Weights of a small transformer language model.
Size: 10 layers, width 384, 24.2M parameters.
Architecture: biases, tied embeddings.
Training: a variant of Adam for these matrices, 462M tokens, 7045 steps.
MLP neurons of a small language model. Each row is named by its layer, matrix (up: input weights) and neuron, and shows model dimensions 304-367. Each number is 128 + 32 x the weight over its row's rms, rounded and kept within 0 to 255.
After each neuron's rows, "fires in" lists the words (lower case) most often at its 100 highest values on Wikipedia text that the model never trained on. A number after a token or word is its count.

L2.up368 [ 77  87  70 163 172 141  56 106 151  97 156 196 129 156 197  84 169  99 138 155 167 119 154 118  78 106 104 144  94 147  72 146 169 148 141 134 119  89  79 175 118  94 152 134 203 132  89 127 143  68 126 161 132 148 148 162 122 173 138  80 163 167 173 170]
fires in: "government" 15, "party" 11, "division" 10, "committee" 8, "family" 6, "system" 5

L2.up884 [ 98 167 134  77 147 106 109 161 103 109 148  79 143 146 115  93 119 161 101  73  89 146 147 165  57  95 154 158 129 111 134  36 163 162 155 140 121 117  97  80 147 132 155 169 133 117 131 151 113 146  80 158  96 158 101  60 101 116 153 151  84 157 142 149]
fires in: "to" 93, "scotland" 4

L7.up1485 [105  81 150 100 111 132  69  96 129 135 159 114 119 110 148 169  63 114 119  87 121 128 151 131 123  87 156 112 152 141  63 122 157 134 172 156 149 116 168  70  96  89 164 107 153  53 160 124  97 117 209 115 164 179  62 132 199 116 135 141 131 150 138 138]
fires in: "with" 32, "for" 30, "of" 23

L4.up147 [150 137 113 135 128  95 138  97 157 140 197 166 111 172 149 127  98  78 143  86 154 153 157 162 150 179  68 150 113 146 118  96 123 100 117 119 103 152 135 107 131  96 147 149 142  91 177  94  52 195 144 225 175 138  76 115 122 149 112 154 137 151 129 174]
fires in: "an" 25, "on" 13, "home" 7, "anoual" 5

L7.up438 [125  95 127 164 104 159 124 154 110  97 117  78 108 133 162 187 135 154 144 140 158 107 189 122 166  97 123 145  91  69 107 120 170  98 123  81 113 141 114  60 134  69 151 133 109 150 149 146 116 114 105 191  51 137 106 101 115 114 110 126 109 182 150 122]
fires in: "at" 25, "was" 22, "as" 19, "opened" 6, "became" 4, "is" 4

L2.up437 [ 58 163  82 118 132 156  81 128  93 175 156 172 125 175 144  58 124  97 108 102 152 144 132  72  97  82 139 171 163 103 122 184 120 129 121 102 141  99 103  98 140 147 160 189 172 180 166 128 116  99 102 140 133 178 135 129 102 137 104 137 132 191 102 149]
fires in: "party" 33, "district" 13, "police" 8

L7.up720 [136 121 134 134 133 184  63 122 161 140 123  61  73  98 191  96 157 151 164  54 118 194 173 131 104 134 143 166 107  97 103  93 178  98 130 174 178  88 176 112 135  95 112 171 109 136 106 143 174 110 141 139 117 181  93 111  90 140 121 138  78 108 139 132]
fires in: "of" 60, "between" 4

L4.up1099 [135  60  65 178 168 111 115  91  77 108 173 153 112 134 122 142 140 171 157 167 105  98 147 130  95  99  64  86 107 138 103 145 176 106 149 141 105 109 141  97  85 120 126 106 158 110  50 141 121 128 127  91  78  59 116 222  89 151 143 135 137 153 137 124]
fires in: "it" 30, "named" 21, "home" 6, "called" 4

L2.up1258 [112 159 127 176  92  89 183 111 127 114 154  74 107  66 110 140 185 139  88  89 117 128 172 136  94 122 136  94  65 121 145 141 168 133 103  98 163 136 201 129 136 153 135 204  99 183 121 102 126 115 115 136 138 179 146 131  97 178  92 164 146 140 104 170]
fires in: "and" 100

L7.up626 [163 139 241  82 130 152  78 179 159 131  79  98 105 123 172  75  87 114 168  62 155 160 162 122 111 177 108 132 134  68 154 111 177 121 138 147 165 133  83  96 156 161 172 103 111 160 123 142 115 130  95 122 178 185 120 130 182  76 132 158 133  94 114 125]
fires in: "by" 30, "with" 24, "of" 7, "from" 4, "at" 4

L7.up1179 [105 160  67 105 128  86 115 142  67 167  98 153 140  90 121 114 125 151 140  89  92 143 140 169  24 153 125 127 183 125  50 130 129 129 103 167 137 139 104 114 151 147 125 167 141 140  64 114 142 121 106 146  69 183 127  86 120  57 169 116  99 118 108 128]
fires in: "to" 50, "from" 11, "that" 9, "it" 7

L2.up481 [138 124 161 144 107 141 134 208 157 172 140 102 112 105 154  78 172 112 206  74 174 201 147 136 117 119  59 141  99  60 149  92 216 125  86 159 134 125 112 131 135 191 201 147 194 150 124 108 125 129 215  70 171 157 109 182 115 110 109 127  84  90 115  95]
fires in: "a" 30, "i" 24, "rza" 4

L7.up1392 [103 156 114 145 117 131 113 128 203 116 175  91  89 154 164 103 164 148 134 146 113 134 145 104 154 164 109 132 160 104 181 209 107 114  74 150 105  66 145 118 137 118 153 114 135 153  61 149 119 155  87 134 125  90  85  76  88 133 125 174 132 108 129  71]
fires in: "a" 58, "an" 11, "first" 6

L2.up373 [118 100 138 184  76 110 128 132 133 125  87 100 103 167 138 117 146 116  45 142 152 100  83 139 114 104 107 155 130 133  81 124 152 149 190 202 151  61 153 124 174 128 157 101 126 190 154 111 136  62 150 102  93 148 118 144 159 108 173 152 106 104 123 173]
fires in: "time" 42, "states" 21, "general" 9, "terms" 5, "city" 4

L7.up263 [100 133 142 186 146 129 135 139  77 165 130  59 140  82 142  97  73  93 197  73 100  89 131  97  69 157 123 105 174 120  94 116 152 123  87 145 166  95  91 142 154 102 182 159 119  83  73  69 104 155 113 146 150 131  75  99 131  46 130  94  97 105 135 122]
fires in: "is" 25, "it" 18, "to" 11, "as" 9, "was" 8, "called" 4

L2.up577 [ 37  91  91 175 156  64 139 129  82 111 126  96 147 123 133 147 169  78 152 138 161 114 125 181 134  89 134  99 108 148 113  51 163 131  89 135 146 142  77 129 191 144 120 171 163 185 122 176 115 137  85 137 135 153 138 171 174 152 120 112 122 220  97 131]
fires in: "that" 57, "trolicaphyllium" 8, "role" 4

L4.up600 [140 101 182 118 167 145 151 139 178 117 131 161 145 108  84 125 119 117 143 185 164 187 156 142 169  99 122 138 107  92 102 166 103 122 172 160 102  70 152 138 115 169 175  88 188 192 135 149 111 135 165 136 128 160 164 130 100 127 137  97 100  95 133 126]
fires in: "but" 34, "however" 17, "see" 8, "so" 7, "pm" 4, "while" 4

L2.up607 [111 137 104 206 183 101  96 115  91 166 167 107  90 123 116  87  45 177 170 182  96 165 151 116 108 107  98 158 132  69 129  99 112 120 107 151 137 108 155  95 173 120 159  77 121 115 103 121  87  88  94 200 112 133 119  86 133 106 136 171 138 111 106 131]
fires in: "was" 42, "games" 14, "started" 5, "mets" 5

L4.up369 [124 152  96  94 162 133  63  99 103 109  82 152 149 169 105 140 131 190  89 106 144 185 144 156 147 138  87 138  83  85 116 117 161 132 160 118 194 164 155 121 178 145 129 159 195 133 108 146  90 129 136 133 100 126 147 109 129 118 138  83 123 139 136 154]
fires in: "an" 30, "part" 26, "on" 13, "the" 6, "anomia" 5

L2.up1467 [116 102 129 200  93  84 133 142 174 155 138 105  81 157 159  86 121 139 161 138 142 185 127 154 178 115  93 158 155 110  67 138 176 151 142 159 119 161 190  81 132 120 187  99 146 139  91  98  72 154 187  95 181 150 155 121  98 133 147 149  91 124  85  38]
fires in: "a" 94

L4.up442 [ 78 121 129  69  86 132 111 158 133 140 149 132 129 142 112 144 144 179 119 134 143 187 130 137  71 103 136 160 136 103 146 128 130 173 111 108 146 191 158 154 151 150 133 174 158 146 164 128  99 101 112 114 116 147 138 100 117 121 150 140 116 143 119  59]
fires in: "be" 19, "that" 18, "so" 13, "means" 6, "being" 4, "is" 4

L2.up362 [110  58 151 153 183 135 103 123  63 131 227  90 100  66 125 172 168 101 174 134  90 146 117 134 170 142 121 145 118 129 126 164 153 100 120 191 122 164 119 148 202 188  87 136 124 177 110  58  43 127 113 173 187 112 105  97 119 139 134 116 108 185 120 108]
fires in: "s" 71, "their" 13, "its" 8

L4.up683 [164 187 119 251 170 137  86 148  69 172 164 139 110  80 189  92 110 116 129 151 145 137  87  62 132 136 140 109 123 136 162 169 130 135 148 163  81 178 101 112 139 113 209 128 107 109 121 133 118 147 118 104 104 139 103  96 112 168 126 151 122 133 144 123]
fires in: "it" 63, "the" 5

L7.up711 [100 138 141 104  89 130  75 120 164 119  51 131 101  99 162 159  96 143 145 169 158 200 210 137  90  70 131  95 111  72 138 188 156 103 106 142 173 137 103  93 117 148 173 158 178 128  74 142 102  62 135 127 126 107 145 116 110 127 117  96 138 103 132 102]
fires in: "to" 35, "his" 14, "a" 10, "the" 5, "him" 4, "at" 4

L4.up1047 [150 141 167 126 152 105  76  90 151 198 103 114 100 149 147 131 121 181 174 141 124 152  68  82  89 183 181 135 117 130  99 149 100 105 109 161 130  90 125 107 189 132 111 154 146 152 151 107 114 127 104 113 135 122 118  74 134  91 165 145 121 100 177 101]
fires in: "win" 22, "team" 14, "championship" 7, "medal" 6, "match" 6

L2.up96 [134 128  81 109 102 118 115 139  96  97 180  53 124 178 147 121  98 166 114 227  98 141 119  79 161 119 123 110 140  59 153 132 133 127 147 148 176 140 184 106 107 100 155 148 125 144 121 124 115  80  68 143 117  94 127 118 134  94 123 102 132 172  70 136]
fires in: "was" 74, "is" 22

L7.up680 [114  98  49 109 159  98 119 101 179 135 124 124 136 150 145 120  95 127 115 144 129 184  88 175  77 155 134 113 109  87 123 184 142 115 182 169 139 113 166 114 181 115 141 182 190 104 154 148 163 152  91 193 122 189 191 101 172 164 176 105  68 116 132 148]
fires in: "of" 21, "an" 18, "anomic" 7, "to" 6, "the" 6, "anomia" 5

L2.up1277 [129 153 142 133 140 137 125 160 160 124 162 140  81  70 202 131 109 176 102 120  82 169 131 189 159 109 128  86 113  55 183  89 165 157  83  50 159 112 147 143 155 151 128 182 158 101  67 153 116  48 151  69  50 160 144 138 110 101 173 172 130 137 145 140]
fires in: "4" 43, "radio" 22, "soviet" 7

L2.up952 [110 130 119 179 175 141 100  99  65 122 126 104  69 134 181 126 113 128 134 102 114 136 107 126 158 149 150 151 148 118  75 110 153 136 129 138 150 127 156  87 180  95 129 134 146 110 145 149 146 116  39 202  88 106  93  59 112 125 140 117 120 150 164 134]
fires in: "was" 50, "been" 16, "became" 15, "were" 10, "date" 4

L7.up1092 [ 98 124  68 147 139  83 133 115  80 121 120  96 146  98 128 114 198 145 144  68 100 183 131 157 141 105 150 148 142 130  86 112 125 143 136 104 168  98 191  98 126 130 135 131 129 132  58  92  81 111 139 154 110 156 120  96  86 152 135 122 111 131 132 143]
fires in: "and" 45, "of" 20, "to" 19

L4.up508 [140 123  79 135  98 163  99  84 145 155 147 120 124  91 122 157 155  92 172 170  97 141 165 149 181 105 117  95  97 125  90 167 154 156  57 111 104 106 165 109 181  76  49 160 153 126 133 117 102 136  85 129 151 111 140 102 107 149  96 140 146 164 134 114]
fires in: "be" 23, "career" 14, "life" 14, "he" 13, "she" 11, "married" 5

L7.up327 [114 123 134 107  97 150 109  84 177 136 103  95 139 107 142 167 124 132 120 100 115 163 135 114  73 139 112 130  83 104 153 138 186  99 124 145 100 138  95 114 192 116 139 144 135 147 191  64 140 112 118 179 150 139 106  90 213 171 153 114  94 158 138 136]
fires in: "to" 68, "on" 10, "of" 9

L2.up527 [105 102 150 154 123  85 115 144 143 113 171 126 116 168 131 138 155 140  96  88 144 102 163 119 156 155 220 130 195 143  99 141 101  96  89 201 162 158 185 134 185 149 135 149 213 137 149  96  10 109  75 138 137 139  97 109 131  60  95 129  85 113 154 150]
fires in: "first" 45, "then" 10, "last" 6, "shri" 5, "second" 4

L4.up1394 [154 155 178 103 181 116  89 134 150 125 145  90  97  88 119  90 114  80 118  69 149 151 178  83 170 171 115 133 146 137  93 171  51 129  93 117 129 126 109 128 131 133 153 129 117 141  71 135 110 143 117 116 145 156 109 142 195 123 127 134 137  75 124 129]
fires in: "after" 70, "when" 16, "before" 10

L2.up101 [ 72  99 174 216  77 124 132 115 104 160 215 113  93 123 147 117 100 120 189 149 110 135  79 145 141 124 125 121 141 121  86 196 211 104 113 103 122 145  92 146  91 161 107 150 181 154 139 152 100 145 140 102 130 130 130 161  76 115 176 113  73 112 151  76]
fires in: "its" 23, "their" 14, "party" 9, "world" 9, "temple" 7

L2.up900 [104 129 141 113 155 126  74 146 123 133 136  77 109  95  97 144 132 160 128  96  76 176 132 101 192 171 150 148 104 140 141 180 139 145  76 167 161 104  81 137  96 212  91 122 137 106 159 125 101 193  62 119 122 187 100  56  91 125 164  90 207 145 120 118]
fires in: "that" 30, "around" 19, "over" 16, "about" 13

L2.up583 [ 62 103  95 166 151  76 125  87  29 166 125 103  90 147 137 116  83 172 188 166  86  85 138 109 185 126  91 201 118 128 106 149 129 119 137  94 101 129 148  58 106 105 174 183 109 120 112  97 176 116  84 154  54 160  82 111 151 128 141 145 118 176 127 124]
fires in: "is" 56, "was" 44

L7.up1440 [117 125 119  70  97 112 128 152 175  68 181 143 123 183 116 108 146 138 174  83  88 161 192  97  98  66 123  83 105  93 100 133 186 104 132  94 175 158 140 138 147 117 174  92 110 127 109 101  98 123 153 146 179 121 124 146  68  80  99 111 123 150 136 142]
fires in: "over" 21, "of" 15, "more" 8, "among" 8, "nearly" 5

L7.up785 [134 133 184 143 157 105 121 125  83 124 112  84 175 116  78  83  91 101 143 126  90 106 164 154 125 221 126  82  88 141 103 146  84 162 136 178 160 166 125 131 124 108 130 120 156  99 193 143  81  92 149  66 134 203 107 126 174 106 150 148  80 108 123 105]
fires in: "to" 58, "her" 14, "his" 4

L7.up176 [116 133 132 145 142  95  31  77 106 136 107  92  93  86 128 124 119 177 206 102 116 180 164 147 107 143 191  82 118  95  66 123 132 132 108 169 141  80 138  59 156 157  82 131 143 158  43 147 129 143  96 188  95 223 183  61 177  79 178 136 118  99 148  61]
fires in: "in" 41, "to" 31, "of" 12, "from" 6

L2.up910 [142 126 140 130 108  70 119 132 151 144 199 125  95 144 114 185 102  84 109 140 108 148 207 104 130 187 142 175 120 115 131 124 180 154  96 141  96  57 129 166 139 135 150 155 106  78 144  53  69 191 127 165 121 140 129  84 115 150 156 191 170 103 131 184]
fires in: "on" 76, "an" 8, "anoual" 4

L2.up1014 [126 139 159 129 128  73 140 151 117  99 106  90 142 106 177  99 128 118  84 116 183 100  73 120 104 110 144 160 150  92 126 136 147 153 139 119 174 112 153 131 181 122 146  57 155 182  96  97  91 101  71 108 111 131 130 147 169 156 142 128 147 115 172 135]
fires in: "time" 14, "state" 11, "republic" 9, "sadf" 8, "top" 5, "states" 4

L2.up622 [129 118 139 190 112 116 113 166  80 146 154 133 114 124 151 141  70  90 132  98 124  98 102 109 123 121 139  97 163  95  94 180  95 125 147 120 121 162 145 115 139 145 164 103 144 160 142  61 111 169 159 127 128 125 153 134  90 159 116 175 159  99 107 178]
fires in: "the" 20, "various" 12, "both" 8, "several" 8, "many" 6, "trolicaphyllium" 6

L4.up280 [117 123 209 111 184 139 107 103 106 183 140 114 142 175  71 121 107 136 130  93  97 148 130 125  22 175 109 101 104 154 146 132  46 135 171 158 158 146 132 139 100 164 111 113 116 160 134 133 120  89 132 129 200 154  96 143  87  95 141 122 162 118 131 174]
fires in: "had" 45, "have" 7, "with" 5

L2.up1149 [154 100 140 162 137 125 118 117  85 117 174 166 161  53 148 119 120 187 183  96 103  96 126 103 145 113 160 183 130 119 101 133 153  94 115 174  98 140 107 143 132 142 126 108 155 107 126 176  98 195 104 140 172 198 107  90 134  87 129 140 100  95 123  95]
fires in: "south" 19, "the" 17, "also" 12, "north" 10, "it" 9, "all" 6

L2.up676 [140 136 129  87 141 209  88  86 156 188 132 113 119 185 117 125 159 109 135 120 128 173 103 151 147 167 132 104 187  73 138 170 153 133 107  99 137 148 117  73 103 111 189 173 178 157 206 112  81 103 126 174 154 129 127 147 141 140 135 190 115 125  97 106]
fires in: "party" 14, "hotel" 13, "speech" 10, "03" 7, "1872" 5, "married" 5

L4.up426 [139  10  86 129 150  75 146 133 122 177 192 106  77 137 106 146 153 100 136  90 104  68  79  80  71 136 114 204 114 154 107 190 161 151 126 166 132 135 139 164 126 146 120 166 146 119 109 125 143 141 103 166 188 192 128 126 144 189 116 106  81 121 152  99]
fires in: "it" 41, "form" 9, "communications" 4

L2.up560 [108 119 145 160  95 174 117 117 110 158  86 106 141 115 163 146 139 103 149 133  93 166 125 196 157  63 179 120 192 153 165 111 109 103  95  83 101 124 131 139 132 134 120 102 124 170  43  65 163 141  99 135  66 102 116 173 136 112 178 122 126 102 172 131]
fires in: "in" 69, "c" 4

L2.up879 [126 118 123 112 103 116 106 137 130 134 110 145 159 120 136 110 149  95 121 124 102 130  60  87 113 109 181  94 139 116  86 192 127 112 152  79 138 161 126  96 155 103 214 125 115  91 149 156 119 170  69 195 137 155 117 140 157  96 128 106 102 180 155  95]
fires in: "where" 46, "offering" 6, "photo" 6, "poker" 4

L2.up1446 [131 139 135 127 154 174 122 133 170 144 160 130 131 207 115  82  98 143 131 102 100 136 145 108 102 136 127 154  84 100 149  95 145 182 133  99 184 120 154 134 128 123 158 150  68 148 111 135  74 108  96 174 110 133  86 141  92 118 120 168  98 104 116 143]
fires in: "would" 31, "may" 23, "should" 8, "will" 7, "vortices" 5, "might" 4

L7.up1451 [100 133  97  89 139 136 110 133 204 197  98 134 117 163 151 104 132 157 178 123 107 152 138 140  99 136 174 148 123 109  84 116 161 126 118 126 124 188 146  66 138  74 213 152 135 123 167 139 127 103 107 156 156 184  69 145 141  94 110 157 101 116 142 138]
fires in: "to" 43, "had" 13, "a" 7, "has" 7, "of" 6

L4.up1527 [ 91 155  73 125 120 110  81  89 119 106 158 147 129  44 157  97  99  87 138 183 113  79 163  83 150 169 127 151 148 146 116 123 149 150 149  94 117 112 129 120 102  92 157 122 119 105 127 122  98 109 100 113 122  71 127 138  63 162  96  70 167 116 109 165]
fires in: "named" 29, "called" 11, "later" 7, "remains" 5, "considered" 4

L7.up993 [104  77 145 168 144 127  98 140 142 102 107 104  96  75  70 103 171  73  94  61 136 131  98 121 106 106  69 175 102 121  20  80 146 109 136 119 135 128 154  83 106 104 135 119 124  94 112 135 142  98 193  75 120 205 106  71 118 109 130 149 122 106 112 149]
fires in: "and" 47, "at" 22, "for" 15, "while" 4

L2.up159 [ 87  93 146 152 156 102 108 113 128 121 116 110  88 132  81 137 111 122 106 134 144 110 111 151  90 148 181  63  91 138 118 114 171 159 118 158 210 189 124 121 162 159 107 153 168  71 141 126 112  94 139  83 118 161 147 127 186  65 124  87 108 131 140 124]
fires in: "not" 30, "first" 21

L7.up282 [167 139 211 151 124  24 117 107  80 113 111  98  87 139 134 107  79 143 140 123 105 197 168 134 161 147 161 163 148 111 171 113 139 101 162 122 126  63 114 197 123 130 157 142 137 132  59  93  78  64  97 121 162 115 178 139 129 179 124 144 202 151 126 144]
fires in: "an" 87, "either" 4

L4.up449 [106  88 128  65 112 169  72 118 173 109 173 102 151 137 136 144 107 181 115 138 168 166 168 107 187 164 145 119 128 100  99 174 129 110 100 185 163 134 139  98 141 139 146 148 129 105 118 122 104 122  93 157 167 110 149 102 177  90 138 133 135 144 140  96]
fires in: "was" 34, "is" 15, "at" 13, "as" 10, "augustus" 5, "a" 4

L2.up904 [112 135 128 129  94 171 148 119 143 124 122 136 113  71 129 167 120  71  95 176 117 139  65 179 190 110 113  91 100  55 174 178  92 138 238  77 126 132 177 122 149 140  99 132 155 141  83 105  64 121  91 125 100  67 170 163 155  99 179 117 124 136 130 113]
fires in: "c" 32, "new" 23

L4.up830 [167 144 138 108 174 107 155 113 114 125 122 146 157 114 178  92  88 131 176  86 106 183 165 183 164 139  57  89 173  34 167  86 110 133 155 125  95 108 107 163 111 167  83  98 147  98 137  79 140 182 184 129 105  97 161 131 137 140 135  76 143 144 140 132]
fires in: "year" 15, "days" 12, "total" 11, "time" 6, "week" 6

L4.up481 [112 138 166  85 180 106 136 113 160 177 131 122  89 127 112 140 116 156  84  97 112 147 126  69 105 158 108 129 137 144 120 242 130  95  85 189 127 109 118 156 116 116 145 150 120 106 170 119 135 174 115 218 115 150 111 107 120 124 124 118 146  84 120 129]
fires in: "there" 41, "it" 20, "hemisphere" 4

L7.up244 [109 128 115 217 116 101 121 108 117 136 198 108  64 159 142 108  80 177 108  74  79 144 110 132  23 135 147  96 131 119  68 149 147 172 125 147 155 109 175 136 131 129 175 136 178 118  84 162  64  94 131 157  99 140 102 118 132  85 175 176 126 133 143 153]
fires in: "to" 73, "the" 7

L4.up1052 [164 140 193 151 146 139 146 170 136 180 128 116  85  86 177 140 156 107 143  62 170 117 142  99 190  93 128 134 145 107 101 156  93 101 113 160 141 126 137 182 131 180 213 125 159  73 140 127  48  64 171 121  99 122 126  97 125 169  97 142 147 180 122 170]
fires in: "him" 20, "her" 12, "others" 7, "them" 6, "shows" 5

L7.up195 [123 132 148 107 117  91 114 107 110 157 126 100  79 159 143 144 103 194 102 207 153 182 220 118 189 157 154 104 144 134 148 178 160  92 113  85 157 124 111 136 154 115 182 129 137  96 103 114 143 154 114 109  73 107 127  91 160 145 146 170 125 115 120 101]
fires in: "he" 65, "an" 18

L2.up599 [125 146 151 113 128 146 134 114 113 166 110 109  76 170 164 158 110 149 132 144  99 124 127 111 142 118 127 135 116 104 123 181 168 122 138 156 162 152  80 170 166 160 156 135 145 158  74  97  77 120 120  64  83 118 184 158 134 158 116 106 111 130 169  98]
fires in: "have" 64, "has" 29, "be" 5

L2.up925 [137  78  91 125 109 120 164  92 124 108 179 117  70 163 134 132 106  92 150 168 135 144  98 152 103  82 102 132 138  97 183 132 124  85  98 151 138 128  74  85 141 149 148 125 164 137 108 148  94 129  68 137 171 110  89  96 178 146 103 121 111 122 134 110]
fires in: "he" 26, "they" 12, "f" 4, "ff" 4, "she" 4

L2.up1058 [132 164 154 109 173 159 154 118  70 208 137 123 139  90 117  99 117  97 155 135 121  69  70 140 108 147  88 154 149 148 133 148 156 132 129 142 156 116 107 126 134 162 116 119 124 182 114  74  98  77 135 146 126 138 125 134 105  94 130 129 198 114 143 154]
fires in: "with" 34, "who" 26, "had" 23, "having" 4

L2.up704 [135  95 104  83 119 106 148 142 112  93 123 163 164 118  98 126 130  85 106 106  97 109 182 152  79 143 152 132 166 104 153  96 140 165  74  91 118  89  88 121 134  72 196 142  71 134 142 140 155 191  97 159 104 121 108  64 187 153  86 106 141 131 147 161]
fires in: "to" 65, "york" 5

L4.up1002 [104 114 103 167 129 147 146 124 157 115 157 109 109  28 100 149 159 137  86 161 150  90 122 108 123  89 101 139  88 166  81 153 219 135 107 140 155  93 130 138 119  96 151 154  96 135 152 105 115 154  94 158 101  99 142 165 131 144 117 147 104 163 142  98]
fires in: "and" 73, "it" 20

L2.up790 [125  93 134 151 127  98 104 133 116 101  52 199 106  92 169 125 132 135  95 179 102 197 126 153  96  93 143 145 111  30 200 131 143  99 149 131 116 164 142 157 156 221 113 105 139  95 183 175 116 152  91  90  33 180 166 142 153 175 168 159 108  87 156 121]
fires in: "4" 27, "executive" 8, "co" 6, "field" 4, "special" 4, "center" 4

L2.up981 [100 152 111 110 150 102 141 140 163 106 148 126 113  99 136  82 131 132 104 107 133  74 119 129  79 137 132 130 137 127 109 122 149 166 145 131 128 125 168 129 142  46  90 131 146 183 113 155  93  99 127 157 195 155 140 139 109 166  95 157  90 124  91 119]
fires in: "and" 40, "or" 36

L4.up195 [139 147  79 129 154  89 123 100 112 144 109 188 154 130  98 144 186 100  94 179 120 127  69 165 106  70 140 100 108 124 102  70 130 145 152 159  71 144  96 129 159 102 165 176 116 115 127 151 119  63 112 140 124 154 112 192 148 144 176  91 139 151 133  95]
fires in: "this" 50, "that" 7, "time" 6, "life" 5, "result" 4

L2.up1458 [190 126 119 174 133 132 147 186 120 134 165  91  70 117 137 148 108  84 124 109 115 155 127 116 152 119 107 106 141  64 126 130 137  97 103 135 100 106 137 116 126  96 183 157  79 142 116 127 155  90 142  84 162 153 159 111 135  84 108 165 146 158 120 146]
fires in: "states" 20, "art" 12, "merevale" 6, "kingdom" 5, "history" 4, "14" 4

L7.up1523 [132 102 135 122 197  92   6 165  58 146 150 114  57 101  80 163 129 181 122 190 147 153 169 138 145 171 107 144 129 109  81 123  74 105  74 138 116 134 116 132 143 148 124  86 185 106 104 174 139 109 119 147 122 114 145 137 137 116 139 141 117 118 123 108]
fires in: "it" 35, "by" 12, "in" 5, "until" 4, "the" 4

L4.up1351 [131 151 154 112 167  68 112 152 102 169 189 158 134 131  82 109  90 105 153 147 122 193 138 118  43 146 138 111 106 124 134 133 148 117 119 102 153 115 110  98  87 153 185 182 144 121 156 135  99 124  98 191 149 205 160  57 164  88 129 101 136 119 107 122]
fires in: "to" 33, "from" 12, "m" 9, "at" 4

L2.up745 [ 98 147 156 130 115 184 128 153 136 140 149 158 142 136  70  95  47 162 135 104 134 151 130  81 139 111 136 127  98 134 117 109 113 125 102 126 131  86 169 158  89 139 125 148 115 158 181 167 172 128 123 120 178 137 127 150  74 125  85 145  95 119 122 150]
fires in: "had" 73

L4.up299 [147 130 204  79 163 110  76 145  88 146 159 119 105 116 125 177 112 107 143 185 121 117 122 106 159  90 125 106 161 112 134  90 180  86  95 107 160 161 133 148 103 146 166 165 119 125 113 147 105  54 143 160  92  83 164  88 121 148 124 110  98 157 135 153]
fires in: "it" 60, "them" 9, "him" 6

L4.up1004 [130  75 139 186 138 168 135 123  75 119 179 119 161 133 194 137 132 114  92 113 109 180 113  90 130 130 147 148 128 104 114 165 145 113  83 146 103 100 117  73 109  77 177 139 100 123 188  95  79 217 114 133 114 203  65 120 147 113 115 115 118 134 149 137]
fires in: "is" 28, "was" 19, "were" 19, "had" 7, "been" 6, "to" 6

L4.up339 [129 130 191 134 133 124 144 110  80 116 111 112 182 105 112  86  87  49 125 140 169 199 151 148 120 140  90 130  88 119 111 121  87 108  84 125 143 140 115 124  89 171 185 101 147 140  57 110 126  96 180 148 183 179 131 216 163 115 157 133  97 105 144 191]
fires in: "back" 14, "after" 13, "head" 11, "son" 5, "side" 5, "body" 4

L7.up1267 [ 74  84 101  96 159 162  56 113 132 134  84 153 127 113 169 201 126 196 123  66 124 134 137 110 158  93 128 117 138  92 110 138 132 118  97 196 122 133 155 116 116 160 141 130 175 129 124 144 123  77 140 173 107  86 156  80 116 110 152 121 115 169 133 119]
fires in: "to" 58, "against" 5, "of" 4

L4.up898 [133 136 114 203 125 135 110 134  98 119 178 128  95  92 153 114 105 135 109 177  95 114  99 115 177  38 130 146 113 153 179 131 132 125 139 186 139 177 110  69 142 130 111  95 101 129 140 142  99  67 122 147 109 103 128  97 146 133 106  59 121 161 127 176]
fires in: "he" 34, "it" 19, "years" 17, "they" 14, "she" 10

L7.up678 [106 106 118 153 205 111 105  82  92  82 134 100  73 161 108 158 153 138 121  54  72 140 175 127  97 146 128 119 144 120  97 124 104 176 137 153 117 158  87 124 185 105 168 123 113 132 117 156 101  23 161 122  90 132  94 136 162 122 129 119 111 123 131 143]
fires in: "to" 72, "seasons" 5